From a checkpoint of a small transformer trained on Wikipedia: MLP 768 GELU.
MLP neurons of a small language model. Each row is named by its layer, matrix (up: input weights) and neuron, and shows model dimensions 32-159. Each number is 128 + 32 x the weight over its row's rms, rounded and kept within 0 to 255. Numbers have three digits each.
After each neuron's rows, "fires on" lists the tokens most often at its 100 highest values on Wikipedia text that the model never trained on.

L9.up402:115076148193131086173087149108118146179133160126175147088167160149169100146133070123161127153161110130144119141118075125179127135165162123107116084060134112133153135143090092079105104118153108129188130097159202125108064109068094067137127086121111162142025151113134120142165104126112091098131119145155122084068133145127102089178149146133111121091072086153160136069109184084124101093137
fires on: "-", "–", " Bl", " McC", " Ver"

L4.up183:081106120129055128096164141180095148138203138147113147213105120130117145163079144135122186107121160082124082122147180144145166151124065136132138149085167151125102111158171100185141129118118108178139184182144139115126137124049172108165076132143119143135069152144099086119099082160160157176161132193130132120107158098101104099084108123097113140132134177088113099150152214083138112166091
fires on: "d", "v", "z", "ing", "mi", "ming"

L2.up318:102084140097106088150095136161140096077138135068105099138137181115093072139126149163143147139111158078164129098135172091136119100130128103116119183098125197146169120224085088126156102131137079199149093156121160159141087158117149125123086095144082135143124114138124118119132134082095137127128156213107176151149132099135154134169116172104097165105096105167127118145193189104127149144106
fires on: "t", "d", "do", "z", "o", "li"

L11.up176:079054120133115103108135109122089152137090136138117070159118156171146148184121151067165146099107106135121087148141087043128130102138190130157100135081132148180109151091141107097085137125130091140178199169196190157160132118084120178081125093150113195128125144103125142164108074157170138122115123148076158104177108088159156147140121195128118143098091108144159101114132150084129144160193
fires on: ".", " |", ",", " =", " Team"

L4.up206:128074109105129104124165140140150121096150088106133102146089084158133154132085087123183147149116157150122095103084167082115126138161159185116155125098139128094123178157123041163157125186136113142200135166146107064123072091166177161154138141108094126090152101110115040092176125164126215128121064114216117116148114168111165141138035137141104084145136153104091124101127083132100152081106
fires on: " de", "e", " in", " Me", " |"

L11.up206:091092127195130106093131104083109124168127165121177076143121132116150103160158080101152151117129126098156103108117098083130105082068143163133098132096136151183110174121117124103122071136119073155128132148161199145198133131082102200120099061130130153137103124138103106123132105093128069089081123135126134069123121115162125157093119157174137181096126143158152148143073105094187108185161
fires on: ".", "–", ","

L7.up362:146096138164138116153081141182093139132141104160131060134124128161139142184083167053108096114171068107154141105162103174119157050152102157114103191106131169148141129163118146148141071141103123190112173170141142122201117079091086103130134074087171092140087145114133135156114108124181166133098137135143134055164142135154142149156112174096135138101122107178093102087098077061141125184143
fires on: ".", ","

L3.up94:127148106137094113200132071119120116131133127130168128214107191099043125146094149116158081079132086154167095122163167166154133144132176145154181155104171085117232109119174153132147099121152088104105149131151133099121109182167142182137093133073160137143128145132116129118154072127089127105099129091122146121096094098081088152155135113139174125145114128127123109144117149044134105107092
fires on: "sa", " with", "ated", " enough", " certain", "ing"

L3.up203:110143163195129121131139142142144148101115119064190162186098104131088069159107144101112173153126109055153120176141140124131142148146079152082197132085138104130159105203110149103151132107120050137113156153112153126134108108061140164117158094153107169107156154127171132051072120102208122150135154182095138097098181110141038109186083121108182115125149161097095130139159110119175107125119
fires on: "n", "m", "z", "d", "s", " doubles"

L7.up377:129079125149134095172131096143114082089137108117141108136101086220145099086111065130157154087058157087164178102149156114163112044092177152108200135107149154120098188176102110178163110129159138124145128175119105116106123119129131168096149121078102081104152184084149129131087143091119171174121072141149084111157167108202172145173064113148130114144148102094170174096099108131126092152160
fires on: "e", " co", " de", " se", " Re", "ne"

L2.up464:147122117097117070168093136104112090099054151123159164139172130145135151105164111127095081141119037097173101092137165145137132047149109140145116144062106095167178177164098112205209173114151100171134134070110148121140093103175141136154163128091105158118111131147117114172105177097117131116064090122121160118092141126128098104179066117086143080135140161141132158088138152125115159171150
fires on: " res", ":", " Fe", " spe", " would", " will"

L7.up724:146151129091133065128093122128108188141143144119128143143144150157080148103128157153087091095096131063117097093149201147104185133155160142129126155116146144176098093160152108145162098196109151155175191142123154142124078152032040158059152108078102095063109153064177026132147133140124177102142116141126099098131122108150163104131096150167113089115150149091173121144123079151135141141154
fires on: "t", "ct", "oc", "-", "et", " ext"

L5.up739:090146150113125130124100112155136223090063143107083110176135153104096177107144126101150133134151111104153118129121096103142129116138177130076082142131086151168148106158179125151155126109173071181154169128175140107164083120136145142136121150103088121152116173133119068097078084113172137160066166190198131071158167115184176180126135113113085123144101102124144055103156202135071104131084
fires on: " which", " what", " Mu", " 3", " San", " 4"

L9.up532:112093168067141107186218128072063158164098131126153065129089160160128123155154111080141112104123085102146135142116136121123149091108117117153231127125113174134119156140174158060189156091149111157120112129182163126133157047154115091123131089154145116103111120108096094120124083101154131090127161152150130103093156134119208109135132188124130072089072156166094124082070070076110112098100
fires on: ".", "\""

L9.up457:096137149142065146138134138111060199090108152144127140155101169173067102160092058059145032134103138158095047135065161157167148107114163178080151153122101178132125178145163091092143099100149151107123124106109128152151096139116083081104073108109120106148109147139161134093072130103165132110120129113140091110095145100152201149156087130149173094112115157156153125095120167055156143100090
fires on: "\"", "se", "”", "one"

L4.up255:105137099119118137118118109119083165168161163068144122152117147148108119191097146122137072130128135056126115064146168151102168086173181176139094145117097174139172116174135105120187117076169137211138148065158140095142106140136086081113096106083100116123105168140140130120140120158122097158103158163169108054101162108144163144131093115097106094112120139182115137130091150110121085092128
fires on: ",", " which", " and", " who", " what"

L12.up709:093111125139207136153144134142133113109106140096180100119115073097166039203114123086123137139120103169114065202114172070156128115090130161118101147101127138138100140143158122071127099147119112128158135156214176198164109143128123166056114053113129178130132151083096138138106097114132104175104124100153147130132092119123128115142081176135105156093138117134099080124050153077090139162165
fires on: ".", "°", "gan", " |", " ver"

L5.up290:146173089146066112065146125177090136149081165083153096167155135102114097213102159182141120156164133076139134074132174081186104109090149147136156155123165121152113168145122105105123076159132158135190094164128222133094122131139071119131110148138099145118067143118091126142136101100133151157146123142135143130018178133145058163121134113136137126149123057138151134141137132113138088133165
fires on: "d", "19", " succeeded", "ed", "si", "ather"

L2.up359:101117163126136133155160071128180196146100205108174167182182123110123073145101136142112072150128162137164132146123148107151072123111142177116127118110130182127161142145118144101155179129082168112123172134170158125141058075130142124104106136111119070134132109149154091122134166135160116077077114149113125125110093089137136128164151223203125118179100126171121121167117068139167115106141
fires on: "ow", " reception", "ay", "ics", "ion", " Cow"

L2.up670:122136085116056149155137172099111042084151166110169073185146137116110125136150144104060051082156117129132160126191146147116081133109100141193097124121105153161108131160135177115122118127178147082134186101150124102112090124125147078091138152086172137141080110113130138119088127095110155073108083107119154114127126096136126208146090114144098139120146091179148078093094084119116092119078
fires on: " this", "ed", "ly", "e", " began", " located"

L4.up311:105062134166117119097128099173098101096113117033178106094155188162107072139097094086125084128085113109193129149128191134160151069123166156125135092121129186105134157125119118145168142121182120199142155113144112135116164101151084167133117141118107125113139134128100112126182127124135111168094141111112110131138107122132209153071085110174085096123159135150144129105155122139059161137161
fires on: "-", " both", " two", "as", "or"

L7.up514:099159134155113129118200125150139121120131127085110112104086138147146128136112047109154112155187089080132143170176151121148175065104182147131168122130083097124156166200097188186221103178110102168170162156149157116159154154101106178074156101097099154111111111151148105141089197148192099105128139073165124087080174095156091131183133135159150117107137102130194099116126077107142131124140
fires on: " de", " du", " /", " Ge", "ne"

L7.up457:078171104107142153142138111146123122145111198115130117122095115148132111122159124176152129133166157134168138139159150101086158084109191171090194164119113136130148182157101103104142128188192160129077134090192136109162157091172094109091134098068150149059161155086074067104113105108098102072076136070118054133165102120140095141141128164192140108114110087092170149118110091087123148173120
fires on: " his", " 18", " 17", " of", " 184", " for"

L10.up223:116130133177134072169162156156105103160189149124147125105096154123108107095149130140124138117105164051144149129145101195087120127113154155155141142097128195129116073138067108108112095190111134125124099130132205097128059053090101174135133056086082167057120121082160135162127138164123129078156082163134147135106099051158109109160135161177152162095104096187173131139159110100147124116147
fires on: "-", "–", " Re"

L11.up195:126109181103130068144158125089090093113118154138103121125104135117095076130157158122137113153152132188128124151134107175093121118137119111148181125072116129151132200126128139143163106139108109234080172132114150129127155102133113115143119038124117093115186144134102094117101140180149139149133088102102110086109177189127203112127078138116143118114116123198086116079051117113138133143082
fires on: "."

L2.up734:131149133102117116127121154116135086095120150032173130213111090132093141117187139157167115097094164120137151053152185165149093066165094116197075093142103140170136194175126141185146162090108135113133149105158095176178099138139172148068104116097110087137160139123148077139121107110081127126082143111132086049153110103159120198173059141162099150148127071102141113152139120149092190154077
fires on: " as", "ed", "ion", "s", "e", "ment"

L4.up508:117096131186130099131112046122130150110125150120100143122061162165142133149148129087087144095122113160143081111139144085149102046175149191140155112105128091193089174152113090141136170179114066214153131109149201138109123085083124108082136139191166102096156180118144105114132074128154101134109119103134103128143130095097188105093100189144137124125152144160102192159150151147124133133097
fires on: ".", "\n", " disc", "-", "P", " p"

L2.up425:131160110107117105104177124098122129164129096113080149152106120163097132128080138180162131157148122124120120119194190120129127106128127132098110083178172105174075174117113129163191129092124193151178121095121195147174136094130108100113151219103094141169146129096115131137129094115112127163158128092179171122118136140057168191113129096147136117154186107174174095137130152040112095194152
fires on: "ry", " Col", "k", "ed", "si", "te"

L2.up97:135096112157079138087112073161101135121092153147188110171113107191071046145133196061135114123064135108113113157172116125143144106136110129159136140151126165146093095173084131145170163168093163151125155127171160135157168113059121133068045134165172137093123141153149115115089101153166104138143109115112182122107103094144167135145158185163145168110181100085149173134114168103170142174126
fires on: " of", "-", " to", "ct", "ed"

L10.up5:068118144197114125173153139137153158087080116101155090180096162136153168132101107124118145157164121136145094135196144116155148148193174134092131143083092155148161108091117129148121136126145068095109135162177173177186069164103101080100103096155085140105088136081139055113154096130108062120100137091157113095144096144137188160120080144190126128147133152097102131143076088150172118137177
fires on: "-", "g", "ud", "der", "d", "er"

L12.up460:109118157094150120159187120103121155108150126136096102126110108132095135179136131083098055179117149161099130143117103129100123141103138146065192079098116140150096209190172134147172163097151167203142154100113167161191146133143110104146119052134152128112135134137082123040117111122198117142128122140124183102112101140134210116111100155095170095103113154177093090073063156126146123110104
fires on: ".", "\""

L4.up647:084179152103106154148152101147135184141098141159173134122154145129111122107157130116089095091084073157140052139150162127188186078074114144166099159116133151153187187143134162183176125110129097168098108117137142124124120144126146119161091138138178132070156158202121077070111138120115090088116158140138128144175197144136077119163124108147137113130075149208133137143113107130143106172158
fires on: " of", "ac", "unt", "e", "ora"

L2.up98:112130157103079139140067136102089155169186143088126111163126137141085141160114105177190147136126148105174158151162160126142131045121138154128149120111089147122102157206159103145115158092117121104036115105138110057191088113164089168125132067109133118099152149132074100137077074125140131146109084066161124076114127112168168153081137166156164124138111132094159144082115109125068074157132
fires on: " 18", "s", " 17", "-", "–", "ing"

L4.up53:096120091092171112145126106157105134136094172148121189122075094114133138098150127082091115149147122115138104161222129125144149146134186132116107125093149133164091141171116093135145128166120152106124122177119195140169153141147084137080097140104158157153121187105163124116185122084219094122166125056150110131091166162181129153125095124145115172126177145122110133136128080150140153111120
fires on: " down", " died", "ed", " completed", " in", ":"

L5.up294:099094173111128113156135088121072145165145112126177119146118147126118115143136107065091128152091069085137083153148088071153134159175080160104193137101078151140085214175151118154154130153104109142181182096152145136154112164111132133109124115134125065146126142146194153124108102129110171080068129090166155096152121131078094099075116180143120118073111152159134180105147100129136130131133
fires on: " p", "P", "ps", " W", " g", " m"

L2.up214:112137137090125117110160103171113125131047131129076092112159124174071122084143138126073116091171105119172156150194151134139123122112127091135116127167063074144115108192129145127172081161176156155149124178146136114135130164081111119106094124123105122134139184117043156116127067070207112134090098056150093127152155139160139191092150090164118140141166100117141159144126075106109078187130
fires on: " in", ":", " of", " around", " Da"

L4.up152:115114114178087085178167092071121150102100169168095130130140150143154114084111085158103167144136172046153098150149156132193121087151150158144143135046152130144090134136136112148121113175151123062168105125153122139146067206145132111089123129131163148112133140120182051129115112151130155115082072136190112155132128053109217137132113157134086150146139159158135156162180097101123097155118
fires on: "ay", "s", "amb", "ed", "ust", "af"

L3.up682:158096094115071103180124101128139154111182131080118129151113129134110132125107161173117133127099195091098130166169173170155113054169125119141165116126127154112112112138112103142121148130126077141146184194100094172129065108036086148095116109102123117165060167113156094122093115136118144073120145156132091127134170119150153111154084166103162110123170133153130138122140127113144113139058
fires on: "pp", "ct", "act", "t", "nt", "lt"